config.toml
n_layer = 15
d_model = 192
n_head = 6
n_kv_head = 6
head_dim = 32
d_mlp = 1536
vocab_size = 8192
activation = "silu"
norm = "rmsnorm"
norm_place = "pre"
norm_eps = 1e-06
positions = "rope"
rope_base = 10000.0
rope_fraction = 1.0
qk_norm = false
attn_scale = 0.177
bias = "none"
tie_embeddings = false
parallel_block = false
init = "normal"
init_std_qkv = 0.0436
init_std_o = 0.00796
init_std_up = 0.0436
init_std_down = 0.00282
optimizer = "adamw"
lr = 0.00157
beta1 = 0.9
beta2 = 0.99
weight_decay = 0.092
lr_head = 0.00575
grad_clip = 1.0
warmup_steps = 572
schedule = "wsd"
decay_fraction = 1.0
decay_shape = "pow"
final_lr_fraction = 0.0
batch_tokens = [16384, 32768, 49152]
seq_len = 512
doc_mask = true
train_tokens = 365300000
steps = 11814
dataset = "wikipedia_en"
MLP neurons of a small language model. Each row is named by its layer, matrix (up: input weights) and neuron, and shows model dimensions 0-191. Each number is 128 + 24 x the weight over its row's rms, rounded and kept within 0 to 255. Numbers have three digits each.
After each neuron's rows, "fires on" lists the tokens most often at its 100 highest values on Wikipedia text that the model never trained on.

L2.up651:125142137165101102141132131120110112116148108146124135177071100108110133166073131148176101126143147113106164118111146124107156137164122115119108099129128174128132114166119164110138142150108138104142113184132159122115143164155134138075130134102128098114114117114106123133120135138143092108129088153145123161133107108117122136121113145091193099135126122129112102152097129124138121136157120154157166155140121115145104069153118139133122072117119148192115068097112087100132127155131123103053100142121146111095119157126104136142127113137124117138148101123121116066145119111082148118
fires on: " Go", "ue", " It", "ensive", " Me", " fire"

L2.up1115:117159122104155151142137075154133119114084151124123136134127156147089108139127095113110182078125145073153121118126161119082125110147123109124097074134134092120141101121138120129123102139150166145136143132158142132133160072108129155121123152139127076129087152096110126119154112175121141100138137122117146100145123110114147125144140099165100122139110159127154109114120124130126152121094120051111124109127156145138140121135125146128144104131159201122137161140072147104105112139149138099129150129119106096148130128125108133170116120122090172089133187173114073115138133123083113125
fires on: " that", " Glen"

L12.up404:133143102130138123118131158137111117124149111122127181104101070151167139096152151130145129155129173108093116125051182134122148076102129136144137122090107113106132098163120126085138112073124123153121164091183134104126119156142144112119140116141201128115189119138100144144114114160069121145074116167097111107135163131154111137137118095106165111136117124124126152147162164135137121123166100136185126116093109156131145125096113152175102139119123117150145157134125109113135136103135141121129130142113125147138092112135124103125109125141123137141127155132127099172170105135138121128
fires on: "-", "ner", " $", " as", " owner", "La"

L2.up1328:112155078138123116117137148144128120130098119149163134134096142133125136169140113119118126127118175128140185125096122158100116147138110135111116166112133194119144107129144109144137142139109114177158135089124095137155111085131121146097147150163112137133115154100175134151175147138112105137104140164095116105116137120096085120160123093135147124174108124118098093140105115099148123143110123152139068144125140118160138190096124123078145149077100149155100094142128149114099094148122073133110134132156150102130166128152140115125139144111058142117105149131130171134152092144127145106
fires on: "\\", " bi", "ys", " life", "ping"

L2.up596:109095127108146107134127096125165121122097152119089124157120149108128142093128117106088124121135142122131096153158140091131084105124126124116134109162118131120113148108091135170150116049156104158136160135160152122140109125112137135083114112180136147124096134166136134121153143130102160115084141148157055142112127138133112102156156119154088121085178118110162104130117084127084119122095152143115110103161119137156139126119130140175101159129175085092127175137149094096157132123151116092130148112132139092141105103144142099114127140085129108125112126133124190124165131121125128112
fires on: "U", "Y", "anie", "lor", " interest", "io"

L2.up1056:140148087122160112139112080141126108098105141132107149158122151152120118146114118124141156134130133095096151136152160087093168138164131131128123115139148119098118087102167092157139115139137134131121134133166156108149137101126176126104148114121125085128112171062135134156160123153087138100131120113114137103141139102119128114102165120117139114113090114120130145151111125170134143122119125099115178103149131106136158048090123138073133070147167158104121143099132115113128097177146151084149140117102123109186125127112132142144134152103114152093135148161097079156149113109110123112
fires on: " that", "son", " Design"

L11.up495:126162132129112119122139109131100144122141123105082129137147132115113147082117140089148109118119151108136094154081130175108159127090120115109160143109135182128159112134081156115119146131102081139140119163162155126145114117128095114119123133161094134132115166167146085117161121122093071148108127113098129111127127165137125103093107125142125109144130096109136111084116138103116113114120091086163142156140090132128160098066125182107113139168114141143106136060097069149136103156162172120148140110106119103109123099115155139090134111120142114140106112114126130149131132172133124093
fires on: "=", "uke", " 2007", " Switzerland", "vi"

L2.up1190:133169142157125083151175141096117112136131158092149141165131121118129134072133120105136125111146103156138184102108132135129140122146126124124129142157099146125126168165137083118155119128127155146133163111104082117120145132168160109110106177112127061136145123111147160175127120105136134090114158143145133119178104112130133165125148093113116117154110082130131102119095105125167104130103122131120141089102126157148159113131132137143108084128076130142121075122134120117179146145105142161125135146169165099090148138165157150149109157129132123168158153139169108129154112128166093115
fires on: "ers", "er", "ew", "or"

L9.up1528:156146106137123143083121133099145109135126127095128122182104110123041124136143144114127112185131167154103175135104108134129094095144143148117136146129110095135148101134149128138131139182109116149133125138117098100111159089117094137125119143138110147120113127052123121136123141158102126142132113149135140134144138146152125095123135141158147163141120161128101075116140112160103122117111136161150121113156140140128170116159134120168150118062167087134120135148170169114167120162107115114120114120113155160139120193114135153110112138160111116110154135126125148154135139083071098098
fires on: "f", "ss", "er", "ner", "ock", "y"

L2.up744:101133128165129123127098113079127116099129138134091136176152097123111131104127118107174131119106136094101118152122099144159126164169133156072108213151096193122128122131160129144171114153098131126151124095121119113137099135117195129085130133134141120136175140095120113141108144131086144114136163116114091121138107135133129115107123137107095143117113119107088157138102106114164144139142138113131147086109101110129134096134134134136101109105085156085099154126106137090164155184153110107130138103143103098127138118142173112102113149085116104108146134163103138102148131115125150112
fires on: "ou", "is", "ion", "ew", "anc", "ey"

L2.up1047:136145094068140087139151121087178132136140119100146134163113138128155128070127158114092141123133134137127163130133083143108128139141141103142115152121161105128099159109132111139124128077171146124149150097134139102141149115160172095121115128103140111132176116153153122173118117157168160101169130109152115144144103157144125120137144078099157110134133113145143111121149129128118125114131117116122136112136108150150189160167121129142127127161062139133175105131162123108146136117120180154103124148147163150094071155142116104138135164164131110181096120144174142165121142116119134123
fires on: "er", "ors", "ry", "yr", "or", "erc"

L9.up919:185147093131129066134148131139149080091118109145139118136147129138164157119130118157184128117148167180150131151091144182123100112152117172132120156106092122156085123130136152125133133124141148098166101152137155133147160080142092124109128100197120106129141130144125117145168122123114088153145128175097135126119082155154144135163122116135152096114144143108133097125119119130132136111152106145072113139142130056123112105152125139110145133122138118110136149183137186137145119133131105172117104127123147139140120118123141155156120123136106104130135129124132108164163132099132069113
fires on: " 1", "y", "its", "\"", " 4"

L2.up1531:132128127109146115117092079129114129157081112128157135184133083123136110140064104139133132127126137106134105116145142143123100144103112147085118146164137165117089086124123145149117148124120135077134145108146152122116230158131108153116130152113143154126152119109093121127068137154163149145145121106113089160131092141135123124142167146128119125103145169130161114121156091167163128157130145148175151106119123100131147135116118138114150104127089136132095114127138099121111126105160130104089178129104146098086097119059126093138147119121128122143126101146140135119130125107116175141
fires on: "s", "–", "ck", " War"

L2.up1414:139119118143110151125142127099066111112132166158107131147095131136128161172089128104137138131127125120084093138126163126120116127166135080108092115155097110129121093098133136148168109123115119114157104124155159109130122101121197114120130088114148146128134140114093173153169136131095138093137118102120113058127112110131089115138129155135118109110130096130111153149136116126100117136166139095113122092132095165105163085120119125166083111114108135150113105110114113084129103151146130104148126126111138118147084105107083103150097113128155123074140152152105129128124088164113194102
fires on: "yl", "rel", "og", "alog", "ite", " following"

L2.up317:112135113068167115126102117113138141107123111135121126168120158132124112095163168135106129124140136116108136106109092080110171136148146134120095125094122189126157140153086124112114127123165105150120136122151188094156123119097133112073100117149134146129121151107052110105153127184112140132149104143100136119077102128110142147122134135131130111135087170149162136165105092119110138112141100125173090139127132122120117150140118145142124102091132149132185152118136132102132139135191127119141168122169104177153121145115109104109127132192139124127136151134129138145137103140084149135
fires on: " will", " Mil", " Ut", " Tour", "ons", " ="

L12.up1363:130145152158140147111108136105142093128150146134103193125126136148144116129134138140119117095142161150091115130092177116147102103115118160154125119075131192113117099131159158114126117084127135138112141056127165127143154100150136134112114143150176135104158125128136095163088105137034114121107136180122101130135092143109137142125125097092179119135161137097142149142106169162137146141121113123160111111133124106130144108111113143170129123156122147138084114129136108119136144108124143152109133126130119120135122074128160138106095121154112121130136079114104122196144107109161123129
fires on: "-", "La", " $", " £", " sale", " Cla"

L11.up1118:118172101157164125085093104113097157141143137130113118156108109127170129070158153104148106145109105127127174115185117156128110144099133126099101124123103138154118133093106156116119131113106102134137114148129153149140102143085081138128136145177118120128145115154153106158147129120074069151134124097108161157150107097167104143165085144161105128154156131114122157124108108136098136116122109114142123168142118129108138131090128116091152147178102144154127125078118124159105098160156153099169112116127148126129128099124167125091119158149112154165144124144127155160073123139130107107
fires on: " Germany", " 2007", " Mississippi", " Switzerland", " 1987", " 2006"

L2.up871:099132084187096169119126172096108127116108126115143148135103130131131117151129126114154127137113114136099116100097141167113165161194142168176131165086108080108148113157145108103100142142150128145145104167136115112128123156108156083123132117126138157118143138137076114164121128121130135129098126124153134111108122136130151141102087100081101079155081125107095166139129168125119123100156063104109120144093129126121118071103125143156088132143086141152152113104109127111149083138126125146125152118102144142150101122129118097144134153148165109113121129130140126148066139123107147126
fires on: "ung", " began", " took", "ong", "og", " went"

L2.up946:130126126166094128160135127144083104149109145108150140073159128128124114161095118130143181135160080147137148110119150147143130130119113084139142136138107122094122111123124147106111167111114080143088147193118147148127150143134151112159103107102121125114093169122115132140086125121168097158111117117133161117127078134172171124133151140111141128122119126120105174092142098167121139149137146140091158162087182108126109108100129138138133101152113132124090145107131117075124094136138178132147154120051108130117089103090092154128133096140139157131128094132109130114104148106133128128
fires on: ":", "39", " of", "03", "38"

L9.up1300:140112156085096108129138120117122095141133154066105124144121108145101102133130123118152152151147132179119102082191156160156128150125127159078163140095132146086129092143149088088114073157181147124124085136110168144137128129188123114137134127171108105125125105100164105106167124137130121105102050112119148132108111175134128154093137140135133156108146116146125108125130154183102132129115141096116117135132157156153157114103126143100132135116154101151132128131162153114145149133134135181104139148131145132137095152150110136146090106103123165121119109149143111146105143106129119136
fires on: " 4", "  ", " 2", " Pal", " plant", " po"

L2.up397:080121148177128103114100113140162150101109100096174133117094082118127142118130113140165133138144102132149102136103113120143118108175150130143139154080110143142134106139139141138127109172145129120131168107082122104143109144157113124188110134176122171133113109120113079134145136168138121096122110147121140117099144130129117104138151106109149151139107130126114149118167112150096144119133115115107121130100149034118135110150131132135145141108170109133118176130105121172098170104146166123119161127102096115144123103098122116135114132206089101120125123099118106111072129125087131108
fires on: " Sh", " Li", "'", " Sak", "’"

L2.up1097:140095131119121101116107124143126165153082131154169143152069095129144158128135095139126122144139129147134129127165144132121188105093107126099083142117127127118100081113148121148169143109109119151116087129144112153119125141130094132106161105181117157143134122115148168140141150125084104176142131128113086114179183134143095131157116132172068147113121105128105127137108135061147121119144102142142136087146098147150114114108123133112125147145122106126100077169111158161120119142120098127145153144115130141138125112109128124150145139147139135080141148136178187169161092118139113119
fires on: " Luc", "sl", "ther", " Ol", "ter", "der"

L2.up388:126142059125094123148144154084106124131158131131139127152156136147177115117064153111145180166134104132133067138142131146134162152135133116133113093152123161143140136136137150155108140135134122131101083122098126117138135172135160127134135142094150128121179110097137097151089128152185105109130110150108110156142107137180100161124143092118156134146094161132149137132155151171103115120188147129153132112118138157120109148154124136093103130132097122149122099113175140163118133145161147161131154115099147164155110150129124095121148148147139112167144129133154167156166121119146085101
fires on: "ing", "w", "ps"

L11.up865:120100100143140114122155122119138131100115136124091142082135115124117146168103094137166089134111140171186106146083148189142107109100144140127132117094130135123154099188102111150139118100091148114121134125152074095158136138111156156175107116130130144116141130071142136098124133130147139122110090150134103120106144149145134077102161155132087141129126120120124116119141146179168146119122180113131158099158136139121104122160130107156094111145117124173094123149153160128147155157123114070121165137117095128150138146111094117129155123139141108110147132088130113071100112135107088122
fires on: " 0", "–", " there"

L2.up522:130124078141162144132159164110130114110153107098161111144129122110105107146148141098132121123125150177118169118067176160114111134151126151146123195112135112119124150154154106128119087167114148137108127122168126108151085107121153110141125168088138075119085116139160103107149125095139103116125149127107114097159160122100100072100105123145126117177115110125131075127140144117121157117101123117093132118100140140139148128169131113142152121108143141134156140156108088138120175124075119123129114130147148104097127187154125142113142130158124134158093179143136085081131135112127133134
fires on: " 11", " as", " fort", " called", " Fort"

L2.up1397:158134125111134099121102108114139145120135113143104123168102121146128124140166101137121153153135130110144151124118119048133170130122125084146089125137146163104147091076161119175165122132131115150113155103117140136114124137130086073114150120130131103127134136112143121194160135115149143138125128140107139107157160105139108131163122140136116103110121161132177124174147144107123122130127116113130085126104108123170111133159130093083143171108157158121104094118154111130140088133127093169153090133137141085119145082156138147162166122072132146103165127135163099168151120107084098126
fires on: "der", "ter", "row", "dr", " coordin"

L9.up1423:108102163124141152120134152122142137113142080156065122149147138153176135104101126134183159108129108145137061158106131138104096119093139121118097136089146128156140117105089142163116147126104123096140114136140111145101151112159114118185127147140110119130114123112151092118146138088082137141163140096111147122143041191135134119140146110143134127115108130137105134127134134141089128127174085082122121143108157078151111146146123113170154144117133114127167130122103116118159100135149097151071105120100140135115105143147153104116127093125146162126109131101149114142109143168125126103
fires on: "  ", " 0", ",", "D"

L2.up1165:097080167177112145078099143174106133121131151129173129116125109141118138162100078092166151101136135125176086111115157129116036126159125140098123148139121125144141113169105113126130117144137132105155115155144120122121119127112150181122113155133149121129059140160132146074131134140141118134098126124130131088085154143075132081102161121112133081132107105115111132127102115118125114142120129142115143181104155113075124125140126151139144109095144139126118152126082129098116138089141123133082106109120116104144138127127118138109122108134094103102126136131104121079116123128116151084
fires on: " to", " Bay", " Sky", " Sea", " emb", " Hit"

L2.up1036:125085145124148105134093119147091159129159111129098127188123146125139113144145089142170152115115172142091136114143115077153098103112139158093128136186177111148124125163096141145156156152145116056123145134137141123107126127146145114133114129124136142134131105162111126116132123138177144128129140145106120177087117120084121110095132157115086106120155097131175110146128104143116125139157171162155190116129120081110137116166129126139132132147097087151117147142151074113122124081160143106098142134155106123109128141133102163120155113101127141113135091108106097101137132153129176116
fires on: "–", " c", " War", " am", " mar"

L2.up1295:161091113095121118129115141100130134142107121122198135080120170125137167154106163130127146093154062134109160132147116136115152124117116125140177138097114109119118098097091082139090104088124116171140160149083149132157081114138138121150110130149125098132110138191122129101132138138093113130121123106162126125091117139123116120128088114112192122129146120150108125072131118154125132123129137175124096130100115123137149071107123136162108109148119102080125133118150135108123117110124153120188150118115124129167140161134143121129104105184146130123117174118131117118100121076101127112
fires on: " At", " Cont", " released", "At", " Chi"

L2.up702:117136135137135172137153148137118113116138166140098123132141145131098114101102120132120141130101151147124093160102147116173126119118127110132164174126142056148117124152096124102099122112155094074140153140124139123141119106120146126187118142120121162120124151147126124132122132157117117106118110132093126176109116119122123083076116126118146173140154082127171133103116107168131111130124122126125157148116133122111132129085128098151137111149114125121130133103169166204130119122137144106155195141126115100077103131107134152108101134202121116152110138106151143126088160198124174118
fires on: "ko", " ±", " su", "eta", "uli", " na"

L2.up1204:175133155172140118162140123119132125127099070116159145116147083088126156137167158127168095173129134139119147136139149150163117133116120161139153126126143134153128146144105126107140081149117167164155134089137132143121133094132109094121122125156139135141127104158108169137153126059120140155126120119166085165090120155135146129105116147106118119150096096130092152114165179117154134134074184133127117090124135111140173132109134116166181145138103159119152168126142115115108160140105153097109128134173104131091156119141123146136137138113102133161137113126109102115109086131099103164
fires on: " one", " people", " whom", " fellow", " language"

L2.up2:110113110134116157132165132156142156097130127098176118170133145119135112125130063117134106182112116135123102111098127129129173141107114144166131122105127110139126140099121111076117090130147133121114134135123126129089104193109111132116114144133127147127151132119096134115153125135096144146101110179090138128105193140091111118099156128128098123140071149137118122150125126150103124098112136128139103134099152092141128067091127133118152154113172131140186112097100114180100145093148160128113126127083134169156156102097140152161184125143132125089153145152139097095145121094122132132
fires on: "'", "’"

L2.up455:086114186136094107095152151151153110120136151150141123116103111142084162138122116132162125174142109127126058147125145113145118119164142122150101112124117086140125115101121131114130147090088142147141124105150115140126140139128131111140130120116121150131109142119168159154135135125129138109098111128124146103175117080164085167115164172164081146114132087139148144112130149122107104127126099109111155129149131126142154135086121110101103137134162156105173083137089109153121147110104112096100159138087126062096139113133109126124086102120105158186117127090139150149115166178140112113
fires on: "de", "t", " Pit", "v", "uf"

L2.up888:114138150142118138111112178166138118143187169142140102127139129130108158162179121170176152129109154160153108174084182160193096103112135106123136149137085137147108148120176143112074141155115148165150114103148128137120150105175173132154127132139133141141124154134157147143121125105145139095149119110109130136172131124109133161118128131145099133158099070154101113095141143121105112119080126116082151123136131143132110159120130112154142123123169109111130122151105111142128163129112119129113115121089169101076150121167142141082092140155115148130138116129111144105111133159145124115
fires on: " between", " not", " Pit", " to", "t", " as"

L2.up26:139138079131114130129129155132133125166162155113122129132149171120126096164149164099148143140092116121112147153105131148139107135141143154161117133137146169189166155120148126128154093153111155146141124123078110125143056112113187135099143112074138129114154124128171151112134142094145109132111126132139108153096121139100098110106133118140114093161115140110165102137106140137109144142122123107101114101121095176096163134109135154150104101113111157110117122120120169112125148141085140103143105118141178135160102152195148126144083122100074157136147148121121074116140139116148165110
fires on: " as"

L9.up1203:109142137123113122122137140138120149107121127119096110114140135133142132124136146128125137119139142151170126115141128085178104125055121159167101093100127103139165142176171206157144093127097096087138131128130156133096090053186142126141122126150123103121146119111165119122159129126123090127148092137077102124136117180156124142115136100140148162158135136134150083134122122116139128124106125143156139113146163116106100154103128139142138158100151114088101117145112144139137131096110100082076124123099112136151117149105138139112156103131109141135091087104119147156153145158148081104
fires on: "D", "  ", " 2", "N", " 1", "u"

L2.up607:145170078119159108133115136117156109121102151148090099110136118143142150147144114137146155140121127159147095165137121122135152127165130112126116112159112160123144079085173126151136136191076139143156106090114139120122078126128125128140147116124130141127099121076138138143151129132095131160140105116127149103158105114133110149113133126141082138162118104126144112129138129089132149136107131083129114100168115135152132139158124148135102141108130145088073163115134151141160107147146112182150119126129156058078104079171144104140078139118106118114154188125131129178162132117111145130
fires on: "l", "at", "lor", "yl"

L11.up1222:165139131134139083100143123121099122129111124145113135120107102123118196120136117154157110117097152136160103117153143185143159142149137153106078100090113093107122119162090092132094145112124142190106128102095130086173159118090121141122123131131120128126136123098119177096173121123138145082088117125138126130068168109109120133137131146102162100106119088119129154138096153175144126131115109129114123087135146148132100112155121128120105091146140135159058111156168085127151162128129094144113133147133108144129148110137146117165112139148090128141124138136113133136122093089119104170
fires on: " 0", " no", "–", "ur", "}"

L9.up1049:153114124113145108112148149107141104136124144103146142156137085146124084127170137111126096124108132093128156128104132102121143128171165106091128114099153134107094098089094102100134132170178157120114138093136114087134176150080116153095138122102139107135099116171140091121148123133105126144105079155155133165128171115159138085142108130123108132131132114142140163116138117130118130121178134175101129098148096144153109128169138120101101189120156087166135139136145097105156142156143113196166095135150119150125078129151121152149094134138120141134132144131113115116161162091120129145
fires on: "s", " 1", " and", "si", "ed"

L2.up304:141154128147096058124120110096130135125119082132177129158099116140100132143103099112114122125170155118139128081138148150098117101110133179097104164140132123151094138116173150147130120124116129117160128106181135141139157178138170128085146126146160104140119128116138143097123148135173124097167130143141062093143136135121061124128150120147081102116076144122138124144127147111111140130147140174158130110141127098140134124203118121152129135121118159127087123131151111157114134137162108078100106126145117123120093097104132119106117128133147169149086121107113149089152119120109141122
fires on: "d", " Jer", " she", "r", "l", " Bir"

L9.up1412:159102114101127117113121139121132131155121118160155131153144158130129089129098170112119078110154163115180189135095110138058163125201129133107107116131112144169111142129115170170107131134098105093149144118116122113122127153146122121116144113129140137137121091150142130144139113143136154137130147180130177128162177094115156131171107128142099117129158149141142069118122110175140110106169133173151119082124106120129101114147129171085132170111119154109161181128089125124131137131114063129112140127122144140149114124120146140140129146138128114127123149099102101109157145120148107133
fires on: "-", "ti", "0", "lit", "4", "GA"

L2.up1313:123120123149143140137145127146123128125134143089119138093155142116115120172105091113128147126098170064148139133138123119114097145150112191113163180133116124085125124104156150167111105124133155086088166145141113116135122122105152121077134159136152110124108117135149138132113124158096168150136128111109091132100106125125116118098154102141107102113134125107141106136105116108171148174147138112085157132126099132119146145136123132141157129118136140105128168160048130112121152102129114100083113128122096128162111102107143097153110129072100133138143120210129083132159138081118161110
fires on: " Glen", " Roll", " Mari", " Ib", " Ray", " Berg"

L2.up1264:134143154127141118151148089097147101118120145149073136159124172137094104122162128116160150095103125091123157133118171111139152104120151113140142110140150133112134127119139105147152110134124155128130120120161125135148098125142124137122132122114117106138091129152171161123147138097124139117147125176124099100126164098113108130108145166198128136162092144118155100165113124127113146127131106095112147094163144152133154131123123118071112139142132177087123159123163121136152124089140163112142096116132145131121147151147114167133128091044082161078140176158126085134163124123155096172
fires on: " it", " Glen", " Center", "town", " chain"

L2.up340:135113176128128134151085158125133128109127150162118133136099129112102155123191134146131163136107121133124107114164095114152202130166127158126172146072133103138101109100127114116111120155125124132124138104161117143136109108130123136141134132166136165138162140124088129140160155137127157135159133140099148115106150127137143097100095131151099114147100103119146152160115133138094117130162066131103099113114075105088120099138132127124157166088124137110127176129084149104132196118107119096129162133155064134158159122146138110137133139103112160145142154148173137148168121107096137144
fires on: " Re", " Tur", " Bet", " Lis", "isi", " Met"

L9.up952:135117138097154075112099150159113119149175117100149133098103153129134105118179118147116093130128117092166119118145161084154168144136131144111176091136141131127091112117126134110108126106112120170109137149093093136146131138086133117132139108111142147127133137169115132108141136113150150114143114093150162114113181091121131126130123132123058124132117129117156119123131127083161132137149122119127094030182113182136133145104131133083133149107113126155138183105153118156119108154146110127165122146120120123109136139144137100135122099124186122147140118119130109144087123102100148071
fires on: " |", "in", "int", " learn"

L9.up1421:150142114157109093132172083077121122143107154110161135110157109115100152193125149104151127126139125147158146127118134130091114117177135138090152146134122139121150141073115115114140134176105144131091128115125107087141154116111090149108132144122145141128100141107142126142113115193105112137121133162132166141113130128111129116154091168139177185136144178117146110120158091184093120134132108144131136127188107146105123098125129123090091144077133112152179170151135142143126154167099116132090126108129145114109092158128129139125119174145130148146146114100140129117130127153090141109
fires on: "-", "f"

L9.up1021:107148147155095140148134146111162128181117155146141127129149115117078120165124147111138161120104155164131140098174121178131126139097107174135171178094125156114136135127165108127145092160168114110119141131154148170116128150150147131107106123117111094129154117132134119144111129138134140116130124102100125112130114133132139178183123132086160138070097144127119117147131128219155151142058131140117148158144133160139086129109127136099104109101168138144149166110130161155114149163111122152119178127112125137090130106173138154145129168134128113131131127174122101127138138110111127125
fires on: "-", " =", "'", " Win", "8"

L9.up1212:121137112165109075175119081094119142188132113136114125077149138115150115110168158158176135136137116111141154145131131117149142125158129119153152134124132167123091137104104145166089128150116124089122137146117174141091141133146125118103109142144111171125110108174153154130152135144130130134121118204127127158137149100119139102134156078120110123139156152113130123124106110144096119135146135078108150111175113135135135162124129162105100103068141155131169136151109135136125139136171129155086117144145184147172136161120179149123127118107109109160152151137129155162146128103096114107
fires on: " 1", " $", " 4", " put", " 7"

L2.up1069:138108171153154155132089120147109133109108121094162135067108159126108129143119064161123141156167132145131105104159165136110139129110137133101131185156145101123090087132137145130116104124123138132114127151140149140150060127108150119171122135120131101137106150107110127097079129123163087160140103084126156114123143107127148106116114150124135106114119147140159109129146121099130142120132140135077125114116163110079123098145133107115157152140138100116069181138138125129110120094139161102171142116100071105177105134158094110115137132160097161107138135103107096109123137100132150092
fires on: " Nin", "39", "32", " edition", "03", " over"

L2.up498:102140097117103098154142117152130109114075128123181136144089125092132110109106128090123144150171132149087111129156146134130143132169132142110104100143118146133102164155095139148144107129106115161122131106165117129119130126130153149096110135151127135129096149099130107070189124131141144111139101141114127114110114114113132099140150123143135136116088136123144129101101117122105132140126126147140132100159181110134147094116129094031095110102133177112104151125084114145096150108130143063127105133088094113161139086085125136120125126151074138127125135150115120071152098128089121111
fires on: " she", "d", "z", " y", "kin"

L12.up1051:122161125053145136124131144122128155137092127170134122154155158113111134162143145162095119098133113096127125138138071118106100127182149117103128108132136133178153123078121101170160115156117142158112110171095132136147108128133117140148127118143122135127148139160146146125150100128110115116183123098106155159103243134153102148102134142124126137137149150140143114111112122114090133089077129170123134124147195099121128111171148137138105132137120142116122150151151163150111136114122114153132105105145106136100112161122150114152113118135121117142138178125109120127083104136123144160
fires on: "  "

L9.up540:141113164106129138121101155117145091127140119120094123173099128134159100112134093140121150097120123143129113132129123164103110131113154118064097129113182127087092109136110150077096098145129131147129122162132152152093112122171124150184121123133126119139159095111169130109198138084120181163119101158104138153135064116145159111119091118135127148112117089142109099153128151139116120125145136120141149143148136141140145082127129132161139123152137168146086142154143105116154165099174100080130141156143148131116082116139110130137112120110150125149102127173113109143179123136160112122
fires on: " 4", " 1", " Ti", " 2", " 5", "ya"

L9.up408:156129116116100104141140146087159143080133155162100131144134085136115113184166130141156155127129136152123137101102140139158105095072110186109127131084157119152131107095120148117141096146122135116111116103162134111124077133110120119105147111127138094132097121154141094136119120119094113135130104089105144131100108148120177110180095145126168182128098120125160156143113139128121135112157134149122105125145165150145095117130131121085082151106164115072141133092125119155141125121119105142153143108085139134098094108162134122157104179113069154136141099125110129117134147112165097113
fires on: "s", "ers", "es", "d", "-"

L9.up721:107083165137122100158131139105120075108121110128155126139117118134087134094136095113104163105137102143148119130156123142151101107114138139130120137144091102113130155152125135104126155115157122096118150142105160152143136104128114098138130152171128111144175150169154133119127121151187103116196139156106108123200116137125162110109139069121110122100144060143156115137136123120151145119133165134110118131139150095121136122191127119109123171124115063143128169132162156133127108143113132098078091126149114157147095157116144160139116116160124100166116119134134099181140138120122108140
fires on: "e", "\"", " 1"

L2.up994:133105119132126169142157158110104103143130160094075126100183138105140127127129162109103108119104118124101123104138092116086124131129143150153113178119134096149139159153076142099125115105155125124127115099104113108149100110111172118141115125090133128130163143145132115124112127118152091104081134088131113104136102130150151126110133096114134133135147108151146125117116164114139110129120142110103099125151085154120166198112134141142119099165101138153142127154116156117154125115115144087136112131143104156100088169193127097169118131089123120127114147080138109144089172198175118121
fires on: " 2", "rit", " 4", " sat", " observ"

L12.up866:133175121092167119120137152101121139143094135161133093115134159101113133153131159142109130106148101132131110154124073136107106156187134093114129116155144105151170151104147129167125124158112139128128075119078120136127113101112134148137128118124104151128111112140142135119156098145179125142213114102124158160112204144161105151130130172149150149120150142125128087110110134144103144121089140166101147110125181109110112087146142133131086157159106132132116164132156171140111125121113134150136091127153122102092136150095186116155116123148121143123134150130099146136097126115106135106
fires on: "  ", " Val"

L12.up110:128172133073174116128161128129146139140085090149158081120104139093130118152115173149125129130135112137130097149120093122111120153181134079123114125130147076175171143135126103126127125188131176161131099098087130145118128118129126140103150146143092143122147118098119136122135117136146131144174121114140122139132187125183099128109149109148155134110125146146114121091114140152152136121098162144123135109097172142111111171149137149170103181112095148120142155120152159126133097126129130140130115119156122102111158148096174142119128158148147111132126153109086153111120088165078110147
fires on: "  "

L2.up205:154130064095173105142101122081124136118114143109133122115144149133146117098149155109075118136121116134100148119136081115087163147169139147138129112124143218117140135138136118117126078146140134145110127140089137117127098147142125097123135119151131110129129122111091151142139135164099119145173130162111124067128115129132105113153144154122150097143119178143173111132156106081096129130173147086142115042101121135108126104165128142100140156129111133151151142117155111129157170100146118159131168142132109154104133135151120112151155114133123112152122160137146113142128135081099119092
fires on: " of", "ola", " Ut", "isi", " ="